{
  "num_attention_heads": 7,
  "positions": "rope",
  "init_std_qkv": 0.0382,
  "beta1": 0.95,
  "max_grad_norm": 2.0,
  "schedule": "wsd",
  "decay_fraction": 1.0,
  "batch_tokens": 131072,
  "dataset": "wikipedia_en"
}
MLP neurons of a small language model. Each row is named by its layer, matrix (gate and up: input weights; down: output weights) and neuron, and shows model dimensions 0-223. Each number is 128 + 24 x the weight over its row's rms, rounded and kept within 0 to 255. Numbers have three digits each. A neuron's up and down rows have the sign that makes its largest values positive.
After each neuron's rows is what it responds to, as a language model described it from the Wikipedia text at the highest values.

L3.gate271:133144126130096093159167080105137125122126123169117121124177073136154145115155166130131135139149128125106106151116168131163136145146110138165113080099111115108181135130136112130098155113130134113145122121160119115163094070108121135117103128137131133110112142169130142108139124118124141145138142134136151110095125123117116126138127171147103132151107114117165154156122155153187129106172118136113113126117146155114150148097114087077138152152148117113145165137159174104106138120091135097187138149144147137086121138148093074125120109126120132106087099098098126127131071094161131153069123104153122119129091115127111113153131136117131152159134135110141130149072208115110121173115
L3.up271:165114127149065134165112131109103137136145147159121153160145130132177129110151152115144090079129152136140093124152182147132136105130147102103112129109118133111127177132135104128115119165106170165145133123142134161136116101097078162143121119123090113135142157123129134160109134108129077174113149153083122111125159195147162131096104090095117199152120117150155115143114088112108126140127095156109114103137181139141113114092160142137134110143107157113144129110133099143125119151116146164130106117119146095130138107092185110116140111122131102073111135162093147117098102122133152124143128114140130149138115068133169100088113140143152128170127155124120156146103150120105155153132
L3.down271:101137157178141123109179046120091157111138103110093113154125105139095155121149135112150141137108134150150116141134143140159155127151142148108095118109161125103107192133147104089125111142099110120145157134122113085168111132125109132113080124080110113144132158114110130124124117109118097129141173144117088150119158087120145149133125151142144135090122134163128080124109100118151151126158107130155068134107149095161111148127148109138171111146165075104089162134099125112118117139108146151179111146152125111159110112096122088130124163147129163167121117153116113140123116121103143137141139107135123122163147118134116135162123135121135134126101121200147114150135134189081124157159
First or middle pieces of words split into several tokens, mostly proper names and foreign words, e.g. Af(rikaans), Ferencv-á-ros, Gust-af, Mon(treal).

L7.gate236:121165163137127109084095126129098123136186146114129143110128151139151145142100085135147140148162151144120102129154121095127172139121104143154128148104107119135144165103096167150156113119099141106130131166124112157108115165117083095117122149143181135129139116122139113155119134107131147131145123116100158097143102121174163103172125129121138060149087112126140104123155071105111114125155119116071083082102116113174132143127147157158099076126151109146133146104132118125189131122137123110124133125124118105095141151189117087105097102113132123159134110101165110121144081105103065142154140157118146142109151114116122141143150166115128147131121134122139110121141152138147132171171
L7.up236:074128136113130088089089087077087150147097130134152169119179174114131168131157097137113143127171115151111085146126082128092129129142086188141138123147149146124130109134135159180132155110118125130125110131128136144128093136157105118118137117150149119140154103140143093136133171124116157134133103106111130125091104094134151089202090097095127098155104132127137110099151122131108121150162149137102113106111135098172124107151093154122116135112142106162154105144182099135167092152092139110115113172164101144118126145139114096106109122139166110115123140142176159125148112147123118146125141157137136132139116119107090143102157158112126115123147135144162109137081112133131124180144
L7.down236:124149119144122183123131139115095138134113115129171123166161167150162082144122117123114148108115094156147138171143136115129128183135155116101121132121149102117085138131156151114111117174088096184121111134111139151173142148145139133164092140186147165101105107110118107136178157158144141158137135137151130139140115139117167107178093148124136108114098123128133089143120158095110112123112148128146110120122112161131092133114152180124103100087147150122136115134114130163121098149137116128138169162116115095111091145137128091129061112129142139116168087125158109124127123093137133070162130164090118115091139110125162090136121137147156147074101153144114106118104101134137098145112
Final word pieces that complete country names, such as Turk-ey, German-y, Kore-a, Nor-way, and less often other multi-piece nouns like years, culture, community.

L3.gate304:050122163105124137137150074138134110144130127152122068099110095139105126154109123133155088120152125133137092136126111071072181157111130132147162120130123175094117116120124120147122160124170120171105173106129098130124137134164119129163121103137147143121192119146187147156115176198137134165121118171096133112174138126101131120140149080117129119123143113102117100129117108125104121117172159135146130080147136113143110148135126121142143137122151136144107161131109107115118123165133155099081134118120147138128118089124142093139093125129143140135174144177112097154137134110128126189118136103133142143146155150139158126123172162114140148102112153142125138135142119140136109117099
L3.up304:117140140090197122153112125137132124100146137140124133111128141102091103158138112135086134116179141158125100073134118124146168172144150146106121143126121150123094189144117114117110146123136120168121143160161131090089148138180120135110142150120168111168115095129145134121109117171129125151138117149084131142113149146124072128134151108145136086159138175119138122122071113149169106119108121125084104100167149070127103127162161099141136131104122111126175157152108117173151105135157125118095188083099145146132122126111147123095106126146159171122152136103109119141098141106163146154102093161152141155105140118140134141076104147122094135119127165119145136108127130112124134135126
L3.down304:138114099106157123143076109122126088135137122111096133114137142141123132153144122095122100105116103109164138148117110082115149126157147139135129147143170159101134117100109147165135094104131161081121190119131109117082088145147138147126151123098156077125118119141144163099121146156121131112103171102146135169119159114133147126199135135132139129176119132123107120082118119154142111123130147123083081136116188094117146115103098126151127140120179109173167161163118101114159129150138172090112127109147164149157145119122123112137105116103121136044127126103127109148099120123122145154123135122146142131150067101150108143115117128136136154100147106167119144113115076158148101136137
Middle or later word pieces of an oddly tokenized word, strongest for her in Nort-her-n (Northern), also m-ake, N-ame, suc-cess; weaker on verbs like made, became.

L2.gate188:085129102164083126109126095143123118115143157141125101107142113120094125129161111143127099095142128123150118088124139151144148156154163140117150155164106155121152107152143122099155146106102133112146132148139146172095122107119086125136181147134076127139114177146111089136153152110151143118091146098122157118102121114117171159139120113113139123123135140100142146112110151116131117143090116107097113120125097134133165154114142131147144118114158096126084132171146136060134130094120160113195122116148156135165087107109115084132100183130178146129124138187130121139124147129110143139150155097174140116125132146131138092115129120107105101132128151135126111192143121219153136133131
L2.up188:125148142109111119150112124104131124149136167185156127182075131098119154134160129104143122173139106152123089094177137150138168112161149153094121120161123133114146144147190138138127102143142110135144121133154152099078104115138112128158109065112088133120133097140123142170132140107147079132167112138174120121122099129128130112101098115112185140143119109107124124073134109133132107148138098101139114132160126130159158105136121161109104125115161076127136107125080162095098137166138116152159171129126139146145099107119124139105080173087129129102132140149114061111130134133096107142111118108138117154113120140143131119113119112102155117148164130171100138126136125124106136182164
L2.down188:123098159119103129074144137129156118143132119129120109165142135113141122104116115090132125129152100106177122122141139155152168129153090161084125132131140136116148121157136143120152135132099147157145147116111123130145083107137088132113128130120112113145159145113121140128148108096090139109130121148151158153103144129123090103172129100093127146135118121147170174111098140130099148180118117103117119116128080115159122094113203079136143149113173105115186178180105152114137135089105153110161116158109105136118045128111128102147130170141181140142138126121131081183117125118118116156122127113114116139123133142121120065165150149112123129115125154139116080148132096150116136163131
Word-piece tokens in the middle of a word whose ending is easy to predict, strongest on "bu" in "was built", also "l-eng-th", "gu-ard", "prov-ides".

L7.gate177:124169134114104130132124141105130145108146151144118136133098117113122125171136087152140140079079160119146098151111155113147164131155135147101133127170155164120107141145105128148163132157154157122150096164122129161087141119147117126177107121144199092178148162130120139133152131166127143143128168127153129133128145100166150145112122157085094133111161169169123122099101111183126131116164158145129149109098136114162111179092136104110123160145136140119133138116140083143136154116083141103117092145148113146120142112109103099169135079151089162136161117144096092104120135112134134193147118114152109092126155141101108111119127083139093109133110102114157160144136148113107158125123
L7.up177:148147127154142135117132083212143143159108115165152163159125129129136153168132125077101108109128132182146075095119131111164168159167141150121141131124136105130084128109081123131113125129123103146111147095112152137104127131114118116117133146145150096082133109127139123118108100124173149136139129118137138095136076108103144114103155151146120137155115130133179133148112120106125087104153154159118138126136125133124114126147142175111121171074135122132077108109097127118134145135111173092107109091107150135152102109112197133150142156122108113098124121152121120129129096114200122167106138122127099158146077108146102106098117157160091141116149101147167128129140129130107098105150
L7.down177:141142122163114126131113141149109145122112155144142139149130157128149099164150139121127138131120145169178137125149156085159094118128138116133165086130106114158174122138097128110172110102094136152178108147111127114079118062121128107102108151104121093160111146139140159126141142172101116141118179133097153167112148148108117140132143156127121101137152151142160165081130128080151175138157135107148093106161095113137160190141103113148159171122128112118144110126132150139125135109129112141141094140116088129107109092110157106137121145113128184133169109136117179118113156135124109127121145110152144166155117127091067117118162132124087146162146106150132127133180124151096097133142
Verbs and prepositions whose object noun phrase comes next, such as made/making (an appearance), received, peaked at number, into, under, within.

L3.gate418:092136125117149105177107172177150126098138145115092104163111139133152166103111106119172156149119159111159120128099128157122126171128138088134163203089163105101104138112143119127144151124127145147156132141115137143138129102162104102100162134109088107109179102147105139103128124105130157104123118094102148153136151127117145180139120110167127140142119172150088107137142149125137126112175112160172157157120166136126093171155109124173125085130134099081148123086108156103133134156141140115108139161114144128159130132173132107134117169120171132130106132177147120128080095109122122148149126108091135087171124140128087137111113146136157122139118105159107132133139125120129136142096
L3.up418:092122081167152126109172120128154119146139118169138114170132148093113083104146162134119118112113103123125140144166058112109146112156123115117139143160153133129141127124106135155165139151152167084167102133106110148155130160134124125126102144137159125129132145109190138125146144118134140144115138130134186161092117098152129167126122125097149094078110127124101092143154167073140118097112116092129161122142107144134140144161129140128081132087150120097141130090097137167116135155109124108138144089185133145180118104151131117121127116136150125198115150152108100167153160119105107117126154140083140139136116158130134108110126129118136162121131087128122165110156154141099170165127
L3.down418:147121102096130131099160159120117150145180102158113081121140082139146086153127128140141100145076126131121085131141150133113135106154142167136130168103156138138145154143083152111154143115123141128080169144145142141125145114119146140137091118129106175124175107125157159110123145121148149127151121142104148126129150098152125081108111141117098147159129102120141154115163117119154152110081108135130143099120146111144123084132146120129128111148090123101192126100079108158142137096179102138143127103111143137120167147147105104126092166122098108123126123128109155099066113108107074149110156133159100120118093138075141129135106175080117135157153083105125125145156122109124088157114
Second fragment of a word split after one or two initial letters, often ed (p-ed-ipalps, P-ed-ro), or a middle capital in acronyms (IP-C, CI-A).

L7.gate310:104112094119095135068097086139197074142136111157097101108109132155165143093133077138156103138146168122106062138115133096143153119112152113120174103176142102117099155116126131139161155152161139132118118100122104153137129142113119141127081159135124141123141141126080143116140111121135136200121147097115139128109135120154092130105108155153124134122093147166137157169141122126084132127135109135113118092101119157137144126143108107164124124131100170155123154093122098119163117122128103129137154117125116141076112141111130168109135118112118115145151114123148140108106169158149103135118114140119153128131139147110110167163128116126094155165127119184115095097170157147098183117137
L7.up310:121114153099159138160091150142135144137101139129122130142126094149136100140128113126126102111108092156126123157110147118131130129153175113139090115149132095137089152107140104098137126100134104108157116112139125160129125113165129105141126189117117101149141103129144124103124110107134170085128065126127172144150138142107117083141207178191120091145124109111166148146128100147117151163129096092111111096193108125130080135149148098158137178080145111133138145108121173132149062111133125128139170127160082101123145120106167127140134153099125142156140134117147122157142118113153131117139125119148139113098135122154127121105152127142126158142146148100185113135131151120136143154074
L7.down310:139112117134125125168135082143115065188104143098125156128131110124141139125156131144113126156074111137140138105140097087177151163145149106147137139109130121121089124116119114144132124105150118119147127107115175119131184148081132138138106107142156140125107143134149100164111129136166149079135146110186117125139136133066128134107139128136128124193099112104119139174142087102122162140124155090117156119120119108150132111121119122154139121164113106122075139091138118114133127123172117121135144127115100158097131124104135070137165097110150107169147121103157153153114137124113077122125135100119107104126132153135171102087135119129138136113130143091197157123148150110057108141133
Final word-piece suffixes that complete a split noun or gerund, such as ing, ation, al, ance, as in cool-ing, remov-al, abund-ance.

L2.gate622:156120149156058206154099142166127093159125126135132117124168102140157153188157146164090121154126104170104124110134141163139158113142122114140152089134147123104137135122175139144108133115176155130132130124133121167133112104113150112150109114133166148116101138129139105098098109123129174112123170166115114111114114139128141115085096128141128126175147113105153080144093106127121116141145105114167123097171150148136125108094151133107159121130146129117136126133145121147122146095093118095105120095116143106105119140129145069090084150134131152098121118097112124130158130149138125158117123151164152128113155096168138070143145150141182088137137107117105119104124156171163141164113
L2.up622:130098145152078136136117131162137129137125140174108107130159107116091114120093157157124155148142138122127075140129149141106153135156127056114149129126126122158152114096160119130114130112143090135123135146146135124159131140164120122134133120116145109122116115109087142141123129130155147154142113121130109139155147102135087155107123158137081130124076121107211148146108109117160180109167106104152130147176169136151129147092112110132094084126123148162123147126112161124122149092115134138164134145121135112136114137114134115154119122172135110116143108180103089112139097140129100148075150121121162124152129095150144098131088102134153129157120159107120112117116148137090216126055
L2.down622:151130119134118146143095168139161197173131115142128142155162118136112145110140143118137104135130124134121114113167161126120154118134136118119148163105147137120110142113148147159161087148128147164107099140134104103149083120159085114134136148092169139120086131136128101114135146100158127188109145125163140121154147105104161055098116147111101126163121141125120124100135141134084099114120114155120134105136118140118140124130116178135175145106128118135158129125152111120066145118110092122148109111139170111137114102119157067114113146143142121133067094116163163134184121133139146125134124117145179180155148132173137105168146187106141150147099109142119146112128126135143152158080
First sub-word pieces of words split into several tokens, strongest on San starting names (San Diego, Sanjay), also U, ri, inc.

L3.gate356:116103118131124138153125102097119093093132126150121119102155120135109105095128134108111122105131152105077143104099131122122102156123100088128087164127155122121145098156142146078158136150123172145134107114153145105145075067117078120119119127090092130156108138119133128071127139169179130151152136106134134112151115129098118200154103172091136158147122136129150133127157126114140137138156148142144144083094143144115154156154163142128111143126104108135083154188148116173107151104085122117123128116129106141151104104104111086104111129144145086140143128123074086112157093123121114115096120129136155124151137112140175113146147110141109143158160152099149198141131122116127137137122
L3.up356:144134107123153145147136105109131102118115118146135150091106135155153095155204120126089114133154127150111130087102123122114098155119141071119152177153143146097142104128090145126125118138131107137110140116069162140143127145114083093126144129121089138161179134077113129124125111172109161127128106129116129130139136145135120115126097124095077106130131128130151125108130142129124146113092137125173148159134172151112121091134148157128151139182101127165136123132129128107164136123129144131123145145125144109157121101113125161106171138142149136081151082081092117149132103147177076149094105145152143180151159125121188136153119126135145129134128173100118144150116125106185157088089
L3.down356:091137066106108128153108106157102148117114107137136136163129125122148109083151132137120131090117106077128161127142119118101098082108123141087150148090158156092107146158122105120135148149130137160107136173104148156108115165121114179174180125129113125156111114088111132116104131154148097130143150154158147139130094141182102163105148077106115142120107143144127138114105090144117151120143127139158131099130121099156117099136152159145160136108115100129161112111116109147151127066121093133122134154102114153128081144146117163130094092103127076137122126141149113137109118126104088109126128139105092154130141157137136123072139103158187116165159163106127144126114156155144165095138
Word pieces that begin or sit inside an unfinished word, strongest on kn (knowledge, knock, knife), also n, om, fl (Kidney, entombed, conflict) and split year digits.

L2.gate311:134167141129144143131141144148129136076142129141129127104128138094098123162130172164097165100095140123127123110093123168150099123119137110121129143090137144122087149161088105136125120116157135157141168095157140125132184141155110149144176167132112102109122176139108118126090105140077176105137170128103154118145156144126102113106140146148119106095112180151144116136151142110130123093126113160112135145149121169127126127097126145139139142135113142133148177126111131089143127121120111068140168127082085156094115143108138154125087149097113128105090130098142153122140142155133090155149106169126192143133117147133107112127167135132146145155145107145145160111177167070137154126095
L2.up311:109145112153111119135124137126129120130140148143116089122101124121112140096128170162147132122121141122142113088119113177144121185144136138147129144144168109156118130153087088121085129109156157097160132104122135108114135115145106124104151132121077128109143136041111132146126144127103171141119120130032117174128167105123137125104163121151164118161112158174159123139112089108148164187163146104127093131145114142094118121125154162133116116102112122139101104146160127168157152158129148109104134142091108152147152186121110114104127160093153120136155108080101140154119101141148133111159099148182114109117115114098111131137119141102153122139146154118138118106145141125105138160094
L2.down311:092132186102133124145136162142123140114187112164130145109132180121114133140155111142087094093152182154150130114098153129146138130125159137129130130116147112150108115106086100118099123136132113124144176133089138164143156133195143129153129073126130122138098108072103146146145148171099130136127159128083142152122152147131151134116123134116138154164125118156156119146116126103119104143096102139115128106154138106134147148142137127117087160127123130136137123166146107072155163133153141106125150137095152167105074109122133114160106139115121098145108144091086143155184153144143083122107090128148153068138109149107074158127121127160121103174137099131090117104114122131129121120117
Second word piece of a longer word, often after a lone capital like D, R or C, as in D-et(ails), D-es(cription), kn(owledge).

L2.gate17:124123135118149172127139150121155155170150090137091150102107122155143137106096118118107121102121105121121112166101126125152178157138102099142122141105125128142152115138141122146140117112158154117182146164132096152128130092131117083097160170130111128129100112130151114140130155084137114132149096139119140158155129115126123119155133186140112079153106100134105138121110146145106150066124142110132102146123107114145169129163143159128109150113131120116140137146146157104089070115164145087143171100148126100146125147136094125125074131166144124132153132125091129169136129105136206127102143157102158138135117166175170155144100166143133124133159141120170163118131164105114101077098
L2.up17:133122103107121116145128085123077081111130132114143117133095136145157124144089128115109137110114097109122111112123147177114109130115138151111130128140127124158161141115101092099073152163130096125126100105134170156072126101103112140147140149136142111131100115154126120107137190166159123109076122143103115122122108172094105112150146189107166156154124180166130162095118150162141103107124121139138146118115134136085166118109100115096125137125102108123144141112113128166115105156117090098100128146105156130103139123130145112161162130162101124109084118107113099170097107135088139148129171105091161129139127142125194107126146125116179144126133107141144120172165115104121158130175
L2.down17:188107141132166138129103127151139090175147126144132108086139117162142121137126112091118124103133155153149084153106097086112175139140131129143118094148099137148141111148147136160143146147155126135115173116181065143124137099134078137095149145112131154113106069106144160100099099159114133077139129187101141124131135119133149098134148103124138152091097151145110091160176100122142104145130141143179136125138141099144088136134145141172132124127129123160135118091139082154133147147118132121133175119149112129116137116099125137142113149155148163145136136145148115123132114129140106100143121118097102153076140185127137168138133146123155146103120118106156092066103165100129123134162
Word-piece tokens that continue a word split after its first fragment, most strongly "her" in North-ern and also "ated" in loc-ated and upd-ated, and "ely" in larg-ely.

L2.gate884:133096124151145065153143148115137112157096076094108099143103128125175122128088129089149134105100156127135145104107117128125139103142133127150152083132084127128182096146099129104133126142089154130169170109153127150152139114106123122143117073117094141118102114174130140118134168180138114122093068105169151109141088144128109135130109179123110137134147118102140095134160123136141105086132139137133152138109133081134144130150178144118137099104135151116108145140132114104097107111141106171120152109092110113155127122102147159160149135090105116135138125156165156099111144123086119105152118102150124125120159146085163123090101154093108146121129151120129125160135136166135141161195
L2.up884:127104142139159139106119117144120113127135133134103098135125123133126124171136155160144135139125122157139117184177158100114147126131135131130146092103114144104113127106140104136118122135157109141135103126098102151094125115118113150066177140121147111117122137156155132121110142163144158139121087118150137118163101204142106155134120115157130076153125152127132141112110111117161134129082132124095143116137126132120180089114151103100126136139138197137089129151106186155128118122137100143091125155144094119139078149141153121125120151127126135142152185135071175144101100143145113107146189159127158107128068112104114138164100115116135162083180149157133113108141174142119150104121
L2.down884:146129162161114074113158150124145158132091125136120136083099157115149115176122132084114140107185126117116105126105120159125132132139097126137116146120120157138148153110092123135153075142112127097177171153091111133084106116135137158108174092110108130082139122146136125141115121153118133125129133083124123125167106118148103137085125125158146096104102089157111132074102125127130079157118122105148149096156143105113118133154132128157152090079091136093153112120113126164138124105116131138122131140111137164084142181123085123106126106117156126102164161161112089094091090097126145104142130099121152085155120125121117104118108116140085152117149143083140117107159114090091123146140
Closing = of a "= Title =" article heading, such as = Nicky Maynard =; more weakly, mid-word pieces like -ency, -ight, -ified.

L3.gate846:098135128123121129091163134115142100123143126135064123118156106120121136130144175087127125115152145099130163145121126127123131170115122147096122132124144145132098129131122164130129106105135120112139074148086130187165095172136125148121090107135103112087099155193112123103173137139158113159134112135138093118127137136141137136155138152083123129130129124130113155124196144117091120154108133138146174138108097153123139111153108097169120191132085118108127183106098133140105139125100124149126156140131142051144114097157127131182108113121127119127062169140125097138102148105134133167118140102135172080127165135142154131107127124153154127128109156138130097152115128103099142160129
L3.up846:098084127119114132153105156117120128159163142103127109130126123113131106167128133116116113129152132093147124085131141129135116171098120117124112087163120116139125122109151128138166139123098108143128122142143127154193097112152138141111131112123158164127094150136135122110114164125140131127103128189137147160159121113103100145138144144133158146143139116132114196122081086163104101141117121114112138092088125138135163158170086148151175117123158109145149144131092146094089159112140134148140136096172107135162122110160125132157155140099142148143081156068160115171134181135118132158112145139153129110119153138162173090119135115165145119108175162132097127141144107167080116072140
L3.down846:119169157134125187112156129146136142119147089138151116168112116096124146115122111170109055142103171135124156127092107115081107094135149120145132159143136143153161112119103126105121145143114132120146140164167154115107112097124158113143130141085120155152162128105105113101165117109121158124128108135126121135146152127147099129108149146104141138116106103112136130170103135128125153137138136108101157078167117103127115101096103116094077114167163152123091137078119072099182100147130108117065130160143148144073128090151147137150110147125119126065149118111113133123141118146148141157109108086143129126157109125114125101162119110097143089151102133139133081147123107138135147179124
Word pieces that continue a word split across tokens, mostly the suffix -ing (paint-ing, travel-ing) and inner pieces of names like Dr-um-aness, Aar-on, Gu-aya.

L3.gate192:141170133127103144071113141142147156118078162110120124140134127138151162151130186116154131129175104120124110129119125161130142137096146132099132124125113162113112112119134124191103119134130155093112084178133128088109092130105134100135129076128144125156105124178142107138140183094144120134087130108112164139145103100131170086100134111134142099111117102154159125149122090118108139151101104062151112118107156091110114166149106113107117127086126088147107131143125148128107131127133182134137174138126127088122127152124122089087163133147140110110166145137136141119128129100143111104110166129178180138107124102133137085131139141135131106114174110114148130156070132116104158112155
L3.up192:117103100098160147107145130105131187098136137130082141114100143147132114113107144127169102135142137117087118120152144117128139145143150135120124140126140098125114126151106074098145085121148125109064111106134147126164100148167130147164127116160142117112091125101083124158115095151174135112126129112106143136138088120142101160169068086122177127152123117123105077143110163106129054142159108104094139115111135152120155119090120143127121127128131127132133132139108111131128129160104120171089120132069107114120115155150111105121124123150101157127132132141090145152148100135130133100125177154173133156095110113160159081166144129148148134103131082110166097153094105152150106128155
L3.down192:126150144106096104071130129100103149150105123169114129131172124138138147123074106120112079170110120132154109115122116087129131145096068118157141164120160120152143128105155139107105112101138103127175109162121143127165111092141110129159131129151149139128137085070150133123173117096123128122153133136159104124158122142111133100140073118086107098106120073135115130105148144116137157139088159138175125134144104119135104136139122149138125122090115165092153122135129090132126091128090121145116166133136120110136170140145180131081100134103124133147155138132142110106130135180116137143128150135075113129109146148116147101075120134130166165158101164137146107112094167124119116092078
Final pieces that complete a split word, often in names or places (Rep-ublic, Swed-en, Territ-ory, feder-ally), plus closing periods, parentheses and heading " =" before line breaks.

L7.gate57:123083092130109153154130111144112151105179090100106114113098156100105120134125118116089140112135152127093130099130066157161155116113144119121158139106096146106134113126155108141159140103135084135126138152149117114130117136139080136104125128142124125175095150152137123089124116113122149110143161111126133121141095136093116151077141093108146156140161111159141104132141144120130136140131147159123160109161148116148124128132087158146127077122086129150130152124087103121121136106164135090172111130130124135127105112130104179127090145179134092170180109151134148101187141171164136139148156130087096111163132157096130103151079119130135148107100150163092115128111099159167124143175
L7.up57:122093124145117124116142088123126100103094121112069137105122130111131121147108175105199111133142109119177142132144144122124142086088132123086174158132115162121104133150102076133094132109143134126169139093156162102139128174135098147119166105138150072106110169130122095146107168121129107126095136143136131143143118124151169105118132107091141159121146132129123132121123124077104097136173155105122117125160117115120116120126109116123118162116187065150124091158161120112117152110134089102105160134135091184145098135152077136083135101136129137119096092141159134188079153129121114152137157138139113145140117149124137150114106137122124161111141132110165160112116127130138117132112
L7.down57:121124105095118121130129120178166133150138134083130101119170127071128157098116158150150130163137103116150131113090124098139175100102124095118107129115128112120127123109130090118123097155150134111104140125146136152183138146112111073132142151171127138134148106160101155132143157099122163172146151150135140096131118105129140110106145156127147154140125106128133143083144109116089139106112125115143117110139109088112093132151135122198147158105109103137137136116150132124129142153111095143154094134099132184102165116165122141161126170122170103137086160137135119163088160167130152173153148150133129130172141154164176128173106129120129121167172114119160132118165170140168104137104
Word pieces inside a split word, especially ordinal and size endings like Four-th, eigh-th, sec-ond and adjectives such as long, short, strong.

L2.gate123:167112128167127118168139131193135073140109111119156097160130113142141108110119176082077146117078165106125156167160116142112150154096100117103092099133140110137138048116104124125145138151133138100152147106110132182173115134095106119112115142120101135137157161180125120127147192141124135136120106119118123108093139102101140107129143138054141142129097125120107163106124113107146121179144136146155163146126151122155147121105132161152092108127117088114145150086133111091153128104103141114124110127154161143116096115160129087111143135137110150136131106132139097132110116147131125142147155113126126109130089096163117131108130149106125125086111141122114080132118085164126123106112
L2.up123:116146155145110107124145087143142126127135116133136123169129135161112102101098120166100090120111125099102151132137123132192119180110114113142112123122144180163191128130103134120128161112148169127119144183111181159133143127121115101066101145120144102169151127137108119145113169127145103167113120067155146114119117136134144139124149096154139145113139126118128119114076124137106128059156115106069102136144138135101154171151124117133125138104132116125125144165176126106127144136133104126117149146201128098159162100168161154131123114128105118147112088108104093139150114140115125105095111094132128128173125077138110131156111144071156143115135118152129127107137120139116148104125
L2.down123:098108107124164109138147153111135118116138129145140126115106093109150073137152119151140099139094097142126140134100132089129150157120159106115058139130123101149088169121114104123168163125115153119079104118111144156172112177145123106134084120143133156102158129151152110098108125128151136162113086143124130116131144124115148128107129118157134107120093138173149124097121082109138160095174097111121140118145083129145088115155119095114103101107130112135188146147122119141154157105151095116173108140125162104147110095089073186160131117163128143179149104102143116124101158085135117119130146109099132118130087141126140107112121145103132115101174096149110109090137121102130093143119
Second or later capital letters of short acronyms and codes (A-D, A-B-C, A-K-A, C-Z-E); also mid-word pieces like Pr-ess and months after dates.